Weights of a small transformer language model: 11 layers.
MLP neurons of a small language model. Each row is named by its layer, matrix (up: input weights) and neuron, and shows model dimensions 149-276. Each number is 128 + 32 x the weight over its row's rms, rounded and kept within 0 to 255. Numbers have three digits each.
A block is one neuron, or neurons of one layer that tend to fire together. Before each block is what it responds to, as a language model described it from the Wikipedia text at the highest values.

Description: Sentence-opening continuation words. First word of a new sentence or clause after a period or comma, mostly "It" referring back, plus "Following", "As", "However", "becoming".
L2.up963:088126098148098164156124144085107098074149117132096154104144139110182137101125070170160106156149094127124133178082095158124134073125172112081131126132076142153053126129176164106141136154085125062105110113144127067170156099107133126102190139140088082138118042115187154120082071157101141174132130165141133102114103084137055167188113118114076159150114121089096148171147091103128124093160

Description: First-name endings. Final word piece of a person's first name, just before the surname, in cast lists, rosters and credits, such as Domin-ic, Jonath-an, Kev-in.
L4.up264:215155118087128151147139045140130069116164107092111148153175055116079142187104109121144170183122107144115145145129107073104092095181152150121088144121078159153136115158162164142147125146114128160137083167064152118145120126142106111142090171112165110163110104070080117172067203136095157080077134207138125115158168150099153162142140125135121206140127161145122185189141138123122159105114
L4.up287:199099133162093078109085179191128053160114074182109133103095110138124137154149092164147100156094093117142143118141144169088087108145128109187148161088174111162118117114085124149201145169127086221179133107130209103099079156123118123151112122125111153179113132098132101160158147107148145127115170139132159156156083119150085101106184111106124123105088146158126180122125062129074144101156
L4.up436:173142137118093039143101120124123117114122140169143141095140101166168043179152102126108144122117063148183182108138197153133130113160103130177057138113129140134183115100068170152154129125112060189131112117116157080091122130109098173169107176105137088154138135087078131189105113089128119144115215121193146084151146153111110148124152069150112127096114196157104086118107088132089125126161
L4.up970:165131170132114169097086170215146083101096146186122116105100156093127154146124064148115116120152093106126164152122129167113159084177142150105137129095165130131142166113106161140154099101149078210114097067091080144184109163074125133066092199121145134167131117102132134090149139109154164185120148102140135132111136127141155118099108111081202094120093110076141172092137136106115081076168
L4.up1176:140141173115081107125157156144129092129115137134140088089148072111120131126155070140130102170142109189137147177148138123085118061112143095182074111119139061170112141161099121119144130096115108122153127088073116095108145133145144147114076194149109112151044071151120108089140152150123209126180127150140160134111133117160069147069143130127138134152119151179132158137144123094082126062192
L4.up1364:117111194099116145140125178211092105172139107192068125146109156148083174183137072122119129144138113111139126048164158088088137094159132113141207123144096123175146149065090122182138173152115086193166129000125116139095172107181114136133134168141138150166160124119156122154167106076081156113081165111119177121152074132161135101127109098121177136141124090156103128112155188137126111122139
L4.up1660:154095171166151117134115185209103107128111142154114081131096122154092181138168109192097126082134095148118104117129144192089126101155098086158116133123150132111126111123067144186177140155153066197160149116072101086106128155157119195192119112082104158182111160043165119145152133101201137126133158141186155149151144160116109102138124079105114166113109184079161145137084077093110144125161
L4.up1685:165108096109102175095118142177132136163081134109146101129111146169091135118141053168117107091135147155130085130138183098096116072135141130164128150158103119148142131166125173126151126132161160167152100064103165137172108140087127120145116120073136167177128135095127073113135144132085185142135133138171183074154109135237127131105092058174178076128134116134073156206102160095141116101184

Description: Plural group nouns. Final pieces of plural nouns naming groups of people or organizations, often the subject before a verb, e.g. authors, troops, companies, players.
L4.up22:109170167155120152139163132171080138083095181102110137175164161147113099113157152096092110095183114121123129196140082094090098116092133146153130149065051110156096098136167165117116121121112120146154140128136147103114122061165139120142178131135152104144085105129158110074132129166120106176107147083159119145135102077114108128104122150146138117095140041099140092127090161098121165217113
L4.up405:133157126097139111143161189125171096164149136090114191132154095152144068121168140129090084111153124147148138159140127106092049121016090062088127121077115129116127147113121098100175099110086129138172128162118122120108161136177085144150204096137175130108077138156080139153123128150128151141095156119137149158094087094128138152101226105143101110143085124178137111165097175151118074164112
L4.up604:066062110090060118146120129089065107103121140133141076134157064148085108130146156107112132123149139138095174125092112122139124087127123130132162166110151087101146098148100126120143184171168023105121191095110155132163124085194076111129163140166117141081097142188153149129124061136112067164154129085125122129160116058116148142133102099177121054126146187109121155135143103138049168160093
L4.up904:196103146057085125129141137183177130127155124123104134083148195125161103107154119154075114115079116158095124146085069102119158105134087105135157119092093132112114128163155134101155118155134186137120123171100051115130139132200084171091114156143115131173135157158145115094108183160128125194093160125146129124115119180154055141144179187086102124169129135117152147119070125158074153148094
L4.up1009:164113086107118159194165185121165061089179083139077081129153129194157106060153129080185147091127142195186109147176079118118175127075074132109118100096103128144118115130148152110174144110128160142059150110118122074122119092162139126111177143146137152160099101161145162166151090079118164166132097149123169127152036150167130139099159152105168090151137115166092097109119172069098119136100
L4.up1162:098141096104086196132187203158148109137117125064140129132128125117098104132103140060150102114115091171157136149173117127127141163068145057060113081193142161115159063117170192145168146178123044131138174162118110141129105120096154170111183132183137076160092115147144142074084153153161126115169097136131166153172094127090129187055124069209163087123127113187096102199139153135118139147145
L4.up1248:147063133112123153183128142120163108157160139126114162089130146133108111112133164070094153077136146165095165137227123097158087117037098087099109125142097129103150137139151162118118152163178105130168126148114088110148118154147122129090182153166113106053149148170191171178146107100127090168135137111138100128104093151099185166133099107138110088159171120107156121138159095123089179123106
L4.up1417:110137126153118131153136133211115152110087140077150113099104123225117094150116094118161136067197073134153105150069112095110100097097126048151183155115109148131118106113127136131183107137127166127130157128097054160116100118120170166135110117204076131098109154133135141168142110114123107154153190090130060156101091107126056105126141060104158135168112092154118173148102145172129124131122

Description: Technical term and measurement fragments. Word pieces inside technical terms (hydrotherm-al, post-erior, al-gebras) and the last digit before a unit (2.05 cm, 10–12 mm) in scientific descriptions.
L7.up136:144088147133119121069085208127092102116114106140134137087083088147124113124124166125103125128078147149117059138117156147150104119123084148128119080086116138122143107131098165124167092130143140141091186110115140140112098101107108157136089131120116160125144151107091196149093087179158103143136080165119103125106143100093174082156110160165116189073133125078119122173109109069123143113145
L7.up278:138142143130097111149094093115072133141164116090091168093152124149099127161184139135152128101127111173113044155119141099159104123109115124089146144104100090124144128149086110106078145147151121166158156148179141098135130151151147074117120161093156132150117166129077109154078096166127135107101103096124143177115165105119152111062163114087115130141148130146126145134089089142111109131151
L7.up486:132118128163113140133125121125176175117084130145141111181158136146142107112185178106139072101099148121170112097145133094153125139171135132090124166115141143114150110103125095111139103161117131136149173149125119212196093109167105104075110128119198049139138142129135135150104134150116138137148178062144145123126124141164136113104062133096134094102118158079128132087082170128145144122096
L7.up598:105094131126095128129137150125113131163162121122109121161145146168208158157165204172161163122079156147115158120113066120134154129119120119090061146090158074137151113147157153158151135129183100087088102144132163129130213091153171118126090179085129100105162150069140175123117133094081140139111129099155072160164124046132138110103138103101230166130139125152156098133084144141137134137166
L7.up869:154208150139109167162127093127137136134163188132109146144133113111165137132188173146144137119159122213138133153137122141154082136102105056055076142139138170117108143139171128136114107144149125137072089158155084162137159112095181175151092158125173071126185112104105128153068075142097140081224081127128069087138172140172160123107148160114172152154093163080169102161120104133128116110157
L7.up984:155107105170141162102116131107153144156111161091143145116086106191163164088162182181176127168188145153109139125121146159150110167087132111114093127064128141098154165139104115093148092106117092130146122188152116125154168131153136125113133189138140080125144171125088111144077154115123122082161104150123104111119167137149196028125102159116118159097185092098150135128113173126137120090091
L7.up1577:107111176160150140098106107127107115061096117102158134093151119123150092176159124103079109146165139144130121155094152134138148134144171134105135154080135122154140175105180101126110139103120165193116136124146195177125131153168117180145129154115153106157157128129213087138074143112071138126120144146088152140041121108134129088115122164135146133212090141146107131124102166096100134181104
L7.up1704:162106167155139108153073159124137158133148152090142133166147142118168170089112120132135124182087089129120139167158138104165107174123104105099151102142132117118141083081113159130136097089095205168138136180153116109158061107163168102160122091116140056078179149090126161120130129104114085183184092152087164162160054158143164123113156113097159148100082092090234116099123114086171108172100

Description: Second-syllable-start u pieces. Word pieces holding a u or ü vowel just after a name's initial consonant(s), mostly foreign names: Br-us-nica, Z-ü-rich, T-up-ac, L-U-X, and initial U in Ugandan.
L2.up710:126162191141165068144115106162142089172120099137065156114080126152085126169125079172114161146047126118143110149152094141097171145123130111118096130132158118056189131173048119074121135144153153141108097117050191163146092144128108083090133167090098136208135117190090045083133134114131173082117111127169156136119136104142097087154169010133149139111160126170122105188132153184109101145119

Description: Mid-word proper-noun fragments. Short subword pieces inside rare proper nouns split into several tokens, usually foreign place or person names, such as Wa-us-au, W-ies-baden, Br-us-nica.
L4.up243:188116168112162154095116153144087151136128111165096118109083108115107143158116190166079088115109133138092108150111133140189118165147112139110192118124173090148109134147110146099118132128146133107145108127101072167182117116110144168145158066112089147142214116081157084122183115111114190148086128082120090123178081127115163137134145085137167150155156112137099100155098135161081135165179
L4.up255:119080162128151182119107144173111179133133187089098087116122099167153110165133138170089110157161131099152148132159171168091130182145124169139217133092170171098117130097040181144102161120115095109130109085133078172153100107093091192102129088165198164143190117135121067125169177151137125180107123140098147074127151102118134134101098042086133142122101059123147156131149122170136150093147
L4.up440:108103202017147112149135142085084123108136115157176100137151193138050131093135047143076191142170170112159111055168070112118086075140045161110139214126096146090103126067068175109072118177160088137152142165120186093125110162123177160112153164136118084161079183115141144120139107159122133101113121081145160079131055103164170077122126160128179116157109146167096135167137117149101162073194
L4.up579:105146149128160147098070137156114081133084058117125122131127152144082110146095129120191121144113148129164156090144126100083101084041026119092140134144131113152141162174108142121157122132173135148114130129122122091182176186148139124093136164115114144095115129111132163065129137127225124149118100110123118094137185167122134103100067093140137064132124137164123116179153148143109178115133
L4.up858:118116146091128136199097111122157125183073139156095159157120146130129142109157104129177192150103088137134153109130136101111091127113101132146120135117133185103191163096090157117138084097187097123123135177122168115100094183134126154166123149085207135121179116101110137096162162121067108098165115146173163068161132122157139133107122097154111135118114102166085134118147130120175148169077
L4.up1111:176087141153149118111118145138092140122152162186092092141189139153120145107108091124118141161147112143072121107130093080090160177140104148102114134210065097167156051110113115075121194140134119179123103136111110109185077100133119090157122184133106110101114222123131203155118153132089177140109137117114159141204100130137139115161116159160136089142173117144074114175114141118095143097115
L4.up1413:189106169156060122152155159137123064156087105145166167140087105119092156185071148069143109131144101128071137068135045109095131125148120124087153122115107062083131100127075186100103154138144152139085132167132159036121154101134163139126142101097161162098161129090136147182136120146172170155128171136109141101129164130128106193138132087118147116207126151109082092139157104153100160126137
L4.up1600:171126204088219189154073131082152134133102136118171109164086148111080093167091148105149136084097106140117110164026188072148117130134161136093135160126143110135176185129094079112125162101132140144117146095128117124102150067073128098092137077120112125134198134140161139142119136170093138180128153148134068116126112177161124089150100072094150130120133098165074104100118175133149099124153

Description: Word-initial subword fragments. First piece of a lowercase common word split into several tokens, often after the, a or a comma, e.g. l(ittle), wi(reless), kn(ights).
L2.up1770:131133145103133128144078086120089127105176160132073106093059150063129172133118134151082075118144135124127139117164133144150113126085095137095143141100120048130079156155120146102160079103084133203087173145152118127138119204073109193140131112140127118144133132094130116155134143126165099106122148144144153147103145110120068124082111154059044128112113155132142101139134183056086139185168

Description: Infobox subheading line breaks. Line breaks ending a subheading or table row in infobox-style lists (History, Youth career, Dimensions), just before a "- " item or "|" row; weakly, mid-word pieces like "om", "ok".
L4.up109:187044138115082129157046112152090129192123150078161127104166128156084151170180160177102056082075144181097180166150069164090125104120098118137114143143099128110150132106144135131151145145176108168147072093127129134095162134158155132168131128094126160077082120149136089094120156102115143148154112120141048146132160067086104114140165112129105181117112126168106101078148126131170149168156
L4.up379:184108119150086174128100161138176166157142136106132179152125108137071091127156220146173143131102135079100155089127163115091124145159157078140203124083094130119136097122133120175127126135156117121118151110121220123168101090131095147074118143009164156134090090142172156130154114084092118117125125173092133100148150072153093087148090157135125115141122125127156145127148193079114139112144
L4.up643:087136107191087089048118107139119167118079169107131178165124098149129131071116144111123177182147186050167128086121159102154117130099125152165160073121115167111111097111142139092111077079085125109144174135109120105150086145104108198130080140123099114164073113148152172095139117128128101092125165171120092178120132178165119133178127067052125109139116116090089097119135219189098141082145
L4.up1022:112160078157136131098141131150148186158136122123087059120098121175090136116131120165105137130147124175175177135156042126174111153109117127048147138184130155097103130095138128107107132138047136116108132088162118151132111116122148150090166140134134114089127112173104085103200119072084092170162126112098121139160142127097127130110089147133112093136134070195112147144107110109122165128152
L4.up1262:153137128096094108078129061109140216137169152117117148136160091158086110118176075124098162104108182133135138136159121171085145152116135156042206084157137125137199123165120083147106102096081102127127104117098181135134132129106067154116145141135125091084078093096110059160145101098105135156190166111101181080152124043141138108139127094164176100155209132116097151122158164068114103154135
L4.up1439:137112166151117138096115118140177120083146166129115103089135109083130118149077179127089151115141139072113205137151052163131167166100147124138145106104156132167116132096130126096159156058159146121116145148097131106137106118101083099128149131082113148055150142063057126158164149079093142142101143139088135124148093153146159099081105158103162114134127134122095144105105143093169122073086
L4.up1448:083081042148071129083075044128157179110134141144118181167093102089109175130107128138096168095147143120110191086134179148155146152127126125140143131083136101116096113126105163094131157135118142148155132074120129125139138104137105105114118058163143184140125165112146100144126104072151120123117169103076107131141077155074159139142138136112162129153167138143170150182134177118097137092061
L4.up1622:163131145096142088162156171133054123196146115121137140139114079109125136056146144122106117113099093129140090106092133138121094085146110148119118095112101209126160098131122168136052105097147108134139135105134157148055107169157141146123131154208153117130119132147182125107071181131146098150172130126123125091169124088110140116096096098137145181143123150169150127121187096165178168150193

Description: Table row-end delimiters. Closing pipe or |---|---| separator tokens at the end of a Markdown table row, just before a line break, in Wikipedia tables (header separators, score rows, cast lists).
L2.up314:126119130144119137113051090086121058140119080100095111060116129121117144151143171126165153169151098153153159119136134166189119144174137130111119106040120171180089097153123152113126136206143162091115146112154106105100177072123149044109141182112145099118168132095145117083124119120135114174121110141163135123162078165119091054112104160074073162168171107170147140138124178125128096184130

Description: Structured-data field boundaries. Line breaks ending a field in infobox-style lists (before "- Children", "- Running time"), and first digits of numbers in tables and lists, e.g. the 4 in 74,410, the 2 in 2nd, and scores.
L7.up356:115184208182137138186146111175166143115136100081145146102121155142160158107138167202076112129186127109118149069149108139199099107121136105104160151071123116122128155093144103172098077130094124118110104153144092168126133119068120130168175082100095119107144107046160128134149106170073134103105141156125119169190145119150079073236123203133163137170130209187190160143146127049136105036140
L7.up361:123181109121078107131077211162114128119122113187177149141153068160107092129150083132168182145059132132081139122172105066149099107138129099137104114129195124163119143127102157145104137137177078162110122109126149123124113074145179131151132128105160164194163184146126146101123143132109114114121139192124095112091128104158110111116125149149094167137143092133123136103125115133120069117073
L7.up463:105086092183077180119101140085120141171109125054136094103143136160113210112182131121121123110181096189120139086151177137156162140107126160149101113094109174105125165114091141082089141129118120157121121118121132125099149155143146155102139103114130184106130141084170176082088109065085097082129129183098195084113067128153162125132105172132142139138091116111116100075130173136137180184068
L7.up809:136175170139107177076075127142130142106147119132085111127119121123155200122111144157113157162094084092139172160104149163115135176118112153144138121118176112094127146143120151110109198074110108207193154127144100065128121133143080117132139118115105119178117146124110153097066155110137142165081096144139152123100141140054151130200144123170147152074157178185104129149127167079083143123111
L7.up963:189174155109124121088169088126108119178205141137091121095131146154117176146203138097137174097151109122127103062116137132130156130147115136135155139148116113094094059134113154143111166140135106206119099124087145135141070129121134131071137166125098162048136077121186096121132144135116126120113154185148148136100163148124133105150111173118114146128151186199101110143125133158161142084072
L7.up1192:177123126152128106113121154183168150173198134098090080105151136141179122102141157181116160081161152150210119155148147082171183144178090127131141108080148162150107109136126129118157050112166116094112178113215178108075165123118080120117127122121103092127123210135112085066144117153107080110133120185153133102123110103146141154130136074118130144126101205101088139130148162135112150089123
L7.up1621:138088136119154153057156136149108122153109101149103146128161081155086157098136121112117120079117105190194122154120170099156140138132133070146184154121137124113136135091110159112100095091185143087083074144070120071139098109087087064113145165132146101124194152121112167083127126155124111128139148137076153142093122150136131120113107134116088188151106141098073114090133157137135137105198
L7.up1642:121120096149154139115145170135116104179100105131156098100125141163136141124077101057154181177101129103093177167132107080072147182132129111177104119145163098104072080087079076102084122090130114105133163125097174092127131148129175129098130153167223099162124139121130118181112125161100160111087115098152131114094115113075095095088093147075154178125107172167122155110103086128236122169094

Description: Anaphoric clause subjects. Final token of a clause subject that refers back to something already mentioned, just before its verb: it, which, that, or noun endings (the project, this mill, the Enigma deal).
L7.up291:119118139093081123150084145110150081167168241133094176109149131120120127134137214139139132110166089134112128126166125090120131101134097160123118144130178096139090049109087092157197128114033127180125099119120082125132148101135063098097138056169158136161177158177146167127046152099129098144129172093096152080123139127140108090096129150186119118095163161157120131134115103041101143112155
L7.up608:169133107122140166137146094188131127074170102114148141142102087094148089129134110180078114121060125152096070118109133149118111134111134129201139158163107114088191132094124146109115121130073157129148094149155102103083161129129141124057120142135096124157109176072154090070086123099147150136112178120171065133088131091116112110148161177112177159135144117115094112072103137175115154139081
L7.up788:130101134162126160122082157155111152120143123114164138190078157146102100151121167147165116080127096170095141096134152107107110125163119153159128117137151090147169165142190146140145144153120134087151156156165084123124188112112077170079154114166074113163119071131122168132104177121143105163103111084124108141188117122124076050118100125088118145136175108149119062121104198126148085151082
L7.up907:102116119099103194144100152192065120181155105117109090138138148176071151128110171141113174147093135134149124145070169131034064088152190095169089164131128184084097176145109103141178139128095084123126119141144179180106062125142145103136177125162131141164127142160163130172111130082090123114077176141137123088133099134089088117155163108114121211086111133151144114217107120110079109125095
L7.up1162:144073121110093150075150136173141113082073110112166131118137208171135169143106153178170131082122121195158127135117137175140065100131153126102104154136098104113099137192101112097175084105115102165132179142179135102090157167123106128119152129135124097112086122162153123109092137130107158116097130142057059132153070123077107085101114109113154124126122078211102114187175162073157131081119
L7.up1179:116140096125161187208176136153102158157140145099130088135156074162124142139103122134128146156147163112146110101152125141093077202090164047122100135141132087097136107101128113098184155164095088131090123093187110153177172140089122130130159110118093138142104174143098089218121150130115118135130132103137096098129089069124137155120170152174117157137124123135102087110157165106119096148112
L7.up1337:051108158149134159163096103169138203125136033112130053138127137133121138131125174208140147074144191132108131090141124120103082170140068151193066124119099108098140126097132119105155090065087119083122149117133126157114129128130165158120121078139154140170125128230139091131098189145127142155112179126093108144100143121163132083123158152162151111145125089165154115101148117103161108163146
L7.up1482:127093105107132144144153074182154117137123109110102129129120177172085094133129192190122181110112211157127071152096193129114188188076076098169107114120114124178123145149133115102137108069170104111131133109150137109107155132130219162146132152155119115097136155151136127104105200114114113160134137155156119117115120202100118140092120134123126189089098106182136151109175119140089066056076

Description: Foreign-name word fragments. Early subword pieces inside non-English proper names of people, places and teams, often in lists or tables, e.g. Kar(ol), R(z)av, U(g)anda, S(ri) Lanka.
L7.up317:150109182133103145092104118128160131048100124140133089124101056075120104100081168075135148150106158121178110126089068110116155178112079184173112075163109108110124209160076133111104112153101094106122160095163102157182139109134115156146095145153108147129152122096166208115123089096131131130109129067142084101094135106089121165124094151136158127088140130174116126168159111139112134146186
L7.up986:059168133185161155147120105157173138085076114147201085105109185145091135114114173079113156118059079157150162111154111131097104099108161126083076136172129117069108112159057107133185136079099117159111111169133121120104114131176127118114096145114164127123106138072096158128120134137121098112085096142092087082114119094082172116176154171096081128161087152173053100115111214178117105094150
L7.up1236:132123141167144153106084083120147102118141131121085159181071138133111125114135180100114159103163077092141113135153077145145108180210166151054121090107085123167193097121117124096190167145153117111154131098091127115139115119082179134108137134163136099140070154095117136147111144086102096081093065155096062126143102146096143109149094173145090180128091113170136145172131169117155119131065
L7.up1376:096092107129174165173116068091165141084131094125105150146129097139119208124167169132171184150128110111093129085111149168134134116114108093107062106088114056083093125137150121112171123162126202115143141132154088096143103153092116170137187094118089123106145129187094128142108116113136088124134155142150151163138124165163108129140091123085177186149126069115135116050162125127072099133098
L7.up1445:157107133205128177071116132110144123129136121151115129149124117139149136116192143110140171107131204085102064070092112107111144108108120126110123113107116149182122170160114179096160073231124107162101159149127150104091099102085064073097184087099155083139143080085147164148048135121095169168194116164112151191131110147126190151142045152152182127080099135060127111108077180086135066099178
L7.up1493:101118124144166109088062080140068112129122141136188152153083124159071140137188162075106136126139127089128164133126123116110157156132143168171088164111155131110151136152097127042068122135085071129174121160182078089095156139098094083111144066080139126116174098117083117162106127147175111175104080112155099197112190218105127101151123179106104117135096157122066121127144164146178116067091
L7.up1597:107131219155151110037121116157159137083115114129145170096162131160139159098108177122096158077087141127122078131145133132094091064122128158152072158127082177108115209085040113097183050133177131178070168118124088071116139083116155127189164115146039108114140112097124118101103159118115124180122140120122137105106098160057148062176081151163140132109100157086111121190174181121188066122128
L7.up1658:110098100082123136127139135190143079148138070170109117131087103105124183095138076087123179075123187108082162138128106163080149122147181116204114140092098159096128130176065137137178119176143137152141179165132099147133127138148089148106122111102102127102147137123093122097130084097156108108116136114135113120130183120165133121139112131189172096142102144166097171163160161199123175151124

Description: Mid-name continuation pieces. Word pieces inside multi-token proper names that predict the next part, mostly the period in abbreviations like D.C., F.C., F.II, plus name fragments like Ma(x), Arth(ur).
L7.up350:158104129176152125142076191098193144146155090166119104155197142141105176147103057115106150143137141102097152134129133116157138152150179084114108104181111143086097095128146100137095109124123134126108134150185160080115085156150157086122087095160116160118094068097081140158130137188113049133082105152133116156117133103174161123141171153110074097121126136112120172137139089141156136123150
L7.up680:209113178192111117080141115171090089131124138075102060117182115148081121127168168162114172123163118108096120121080148119177105149126110123155079199131062091160167087113190128093161112162142185149148066138238121090099089130122153147098085106135104112105129111100168165120147092185126069147121118136152154148092118153160151105230124117171136166099138160140162127147119090140135149139109
L7.up930:095117167085145175113107151171117104144156075083121134121096138105123159095115093143099164139130088153150083092144122192130149154114134101130144106088155184102142161145106130144062125110202124115138115117129122201068155087118091143123153073134143092134120166128138153158132094159062101110112092175111149176090082128097136132070142034153193133160138176173149129121101104121129066123106
L7.up1081:124114187090152222168182127171185104126103142107135113085174051155069181177097106144122174145123104119134136078146107127117150123132137069149117086118101131148130109133162091136112113138127137157058140116177095179081124108166127141099153089110116141092097129166147160162155147133103085151137163151127134187104117139113111134088148164148127071119087118117192118121162166176103109214111
L7.up1422:163123141157158132138094076141125154178185115137121185091184081118119131161177092123142162184163114103110096157127161088140117126132125068121121139118129106162167135142152116122155139140097122113078178065151146097125147188119077148109149126123093127124131110130102112126105169133081151181132125189105092108091094189136098159146120201086210134178071109136127101172176159132105108119082
L7.up1562:116125154127177087115165108120134147113120169082109110097165152143172127178098148139150115160166091078153133121144075144182084153117162105129098161152100129136110174126144100100108085109153115137066149131147148148106128107153111124206106080120123168122089095118065101142111135135129102145139141179163163132136151130167141123145115106112108120145062181152159163140188162121066142137145
L7.up1671:173094163091099152178095141120094109135064107128137082076118126145086139102159106127117075115148105076086130101125085122153094163162124078122093195121132126131171083134154085095128134149168080158130118158134125127173098127176172103100081087116122160139053092062108123122156158082043159143115144189133096115145173092136133189129126100085103083114092139142141089063067174072140129084147
L7.up1767:087127188119098126110140129061189125118134137131164162110139083124138155171067145133049169130157138150121140098150043117113150158159102124136099121083124163164128090113205134098099119108198161104187125094143136135095115115101142118126107147139136142125108104083086166130140121120169132145130120126095113052095146071133151106138132196115130148125103108160145149091086162117110138126089

Description: Token after capital letter. Second piece of a word split after a lone capital letter, usually the abbreviation period (J., D.C., M., Sept., Mr.), else word pieces like F-our, Gr-umman.
L2.up298:175099125133102141128162155123117213072139104115132138120122137142135121091084148113119145104125056127072171110146128086141134128124134127177121147128126111184098093148169117127120139090165155159082133108145149175132167097105094096135163118161142109126106080122110122162081163134099102047128126186142063127115127102219140153136165156079119144123149143125095222131142104124073193120087